MLP neurons of a small language model. Each row is named by its layer, matrix (up: input weights; down: output weights) and neuron, and shows model dimensions 0-95. Each number is 500 + 25 x the weight over its row's rms, rounded and kept within 0 to 999. Numbers have three digits each.
After each neuron's rows is what it responds to, as a language model described it from the Wikipedia text at the highest values.

L4.up369:540463494474499502542485497510459491490504503503485508478503469463532508469515510476517520492471488468521488503485532502526527529500520510482491521529483456502479515488516494471494492459540485489436506464457449511473500499555525520492508497489544504496487503501508501508511525534526488507
L4.down369:516498511482514473486493533503524526480518459479479510508475460522521546476467436498483536473513495497503465509466536515488490530479474473465529532490513508491512559542483520498519461495512499503522565550492475516501462478529510516487514523491499449532444474488528488472505518531480564499
Description: Word-final suffix pieces. Final sub-word pieces that complete a split word, such as -tion in Constitution/institution, plural -s, -al, -le; also League in sports tables.

L4.up563:453500496510501502463507534548508506486476521514535498527502500489512514507499487544505501540486550452499481514552483477529501465529520496476499525522475532476479481534501448487498508502511561529496522539502499492482451516490487539496463492487529513544464531491528488517511465512493529444
L4.down563:517464509513499515473504500525506544491474465491474477510502496539558470493506521508483529475493470458514479504490477484497496574463517485501454520516474515500531511470468477512547506513503494494547461496477502536485526480498510472493521475533487521466478522514475495494461505534520531517
Description: Mid-word stems, number starts. Middle word-piece stems after a prefix, like con-vent-ions, per-form-ed, trans-form-s, pre-vent, and the leading digits of numbers, like $5-00, 45,000.

L19.up727:548479474457484532488527510492509543515522502517503518509475455507484538482457502446527493508500520487546497506506505497493524508518506505480488472491460491518536478485563470449493524523524515504517532498513532502526521471504521520498501442508495505494488493467512468443540477505480520532
L19.down727:471456501479522566514472542441445482489476526516499503523478542504467505500487508482499461502497503498501468512497547475492504537526524519508455452481480496492519487461503478499468481547542479443476491552534486497520487476515478477489498495536492529508519481524499495485515446512517526517
Description: Before role titles. Fires on the token just before or inside a person's role or position noun, such as possessive 's, the, or a word start: Barnet's captain, vi-ce-captain, comp-os-er.

L19.up203:494471471491514483558521468479516541496500508453497480480512474496537490507489466541486503517493504529537479529465519497541530489468553499511497530506541519474535480475520459478480448509507490504554510472528520498494526483481506536500484559487495516487494520552505491484495515477523496514
L19.down203:474554470481492487481498517517514471508489504552527523490516464514465484486521549478458474499473506496530509477516535484486509493476494514474519500522497512500523529498467502513533530525521482504545546490549503487504521485522487517484460528521495433511479492472479502517517520533493531512
Description: Prenominal modifiers in noun phrases. Modifiers between a determiner and noun: superlatives, ordinals, direction words, century or decade digits, often completing pieces (the most, the first, Easter-n, 20-th).

L4.up207:466477497506486494482490474493475496499492453489494435501520527504472512492484496478474506505482480470524486472454480505466522468515501532485489502455504482475499516505502524498486477465547482538518494476479520471502501477493493509464503504524533475509505556503497496534518506534523480529
L4.down207:494501494485505513548550534518512501486473526495496515477537501496488524479504477493493476514494489518482530504523529484529509491519554482473461501509478475537533522515494527460531471480482500479500489532525456477513486530530525520467518466515504536548500525515505517509484454521434497482
Description: Predictable word completions. Highly predictable word endings and next words, such as the t of nex-t, st of lo-st, than after more, first after the.

L9.up614:505494512505476526507500449506471487463512529464478551457520507511527551489458464490548535489495511476509465499516425474458522497479511516535498511483511533536466484524528474509498543519494489502534508467518496497517511496547538448489499513495471529492492537503493486483494532519533504510
L9.down614:505526510475496486504483505518498474518459466519516477489502442445468549545483531472573477428479482557545513490496521498479582502494497510496488504492494466467487491500503491515542519496477510501523530498468491465488496504498510519478474475476514550550472486487498524508522511496509493481
Description: Inside abbreviations and codes. The second or later piece of capital-letter abbreviations, acronyms and codes right after an initial capital, e.g. the period in N.Y., the slash in N/A, the D in DDP.

L9.up738:471485493467506481504514510502524486509539530471496488534476490496522544488511522522549512467481543519475498457518477470469475527524459534453497510480518508524507544518450469505511472483457449473523516447457500491523486537474516511498488485460509514517520517493480542520499503507467508520
L9.down738:506473493456477525473488483466485496501487536501488509492501487505483465467536505510543497530503516490517485474492462451498460500551479508499492485494492504519495515533455546549540486542482430436521505494493521555557512514517517512503505494492500508490519548472493533512531520482515522512
Description: Transitive verb endings. Final piece of a transitive verb just before its direct object, often an inflection: gain-ed, regul-ate, tell-s, to enter.

L4.up428:526486496470494504456509469506492486495513518550519489489521528487490473499504452508532529486531462499530534518480482525471471510538510513444507514525515519440530462519541483542536510540466486486488530524525509485551517517495501506521483501491557461497510508473505505540457497510484492480
L4.down428:495505481513501525499521496493522514488510486521535476537511495479484477483507475517479535575506475468519548515494454505475491512482544510465504514529516528462523495515505496565495484483499459476484540496530516505508502515493481453480517490517545468531554497488502522483465516497493507493
Description: Past-tense verbs after subjects. Main verbs, especially "made", right after a sentence subject, e.g. made his debut, found(ed), published; also scattered word-piece fragments.

L19.up77:461475483506482467494536491485506503495485526494547471510463532485490539464536485464528482485475522476515506522530479531500455502457480471508478526548509494498519496484500489516481492477494483483458524557515515492451527476512483537511494550490469482486502492467532491508495480513508510465
L19.down77:545504520512462516496523506481490469512504474536503497477507537516529516480466499509558503494541489473502518469524498504465528467514501521513504499483459484508490505458539486488506482546514512539544498485463465477521468528494510515540489493486455524525501488496518512480546509531562492508
Description: Verb stems after to. Final word-piece completing a verb stem, usually after infinitive "to" or a subject, as in to cir-c-umvent, to with-draw, bre-ak.

L9.up521:495516477493469492486539488508546510513503498509471471510495522471501516511478495497433501527483472497494500495495501475506486502489524511489493519507464516474529451517516531542534492463509492530468552536519531493525492482529559538491477488569479515521477480506478473484507480510463475484
L9.down521:506492464443530523497430475514459485513523458533518531466482470489492500507479492494517480481496515519461496523503496475499480513516502521488468499472492517552497531526515484549529487485475503529499489498519500528445472469546479529499528513493482488461517477540495487559500528492473485514
Description: Mid-word pieces and "the". Fires on inner subword pieces of longer words (coord-in-ated, Nacion-al-ista, Arma-ment), and on "the" after "was", "as" or "of".

L9.up151:496505506489503462507526495497455496493519552473506467529521468470538483521531492510484518562516461523521488517508490522478495485451542495490478517539485488472494446534507489489484481547492497460488512452506475523511482496446453524532486500507469485504489519536481469490507508469499478484
L9.down151:521515490501467498484499495463540500464523481501521443520479518470473546484479472525504470499498527529528520497495535522526493520524510485493554503522500491496529479521497552541505495522500475483512496516495494493551516468472508507500486526437496505461509528512497518497521518520487501562
Description: Quantifiers and number words. Quantifier and number words like one, two, some, each, every, most strongly the "e" completing sentence-initial "One of" or "One morning".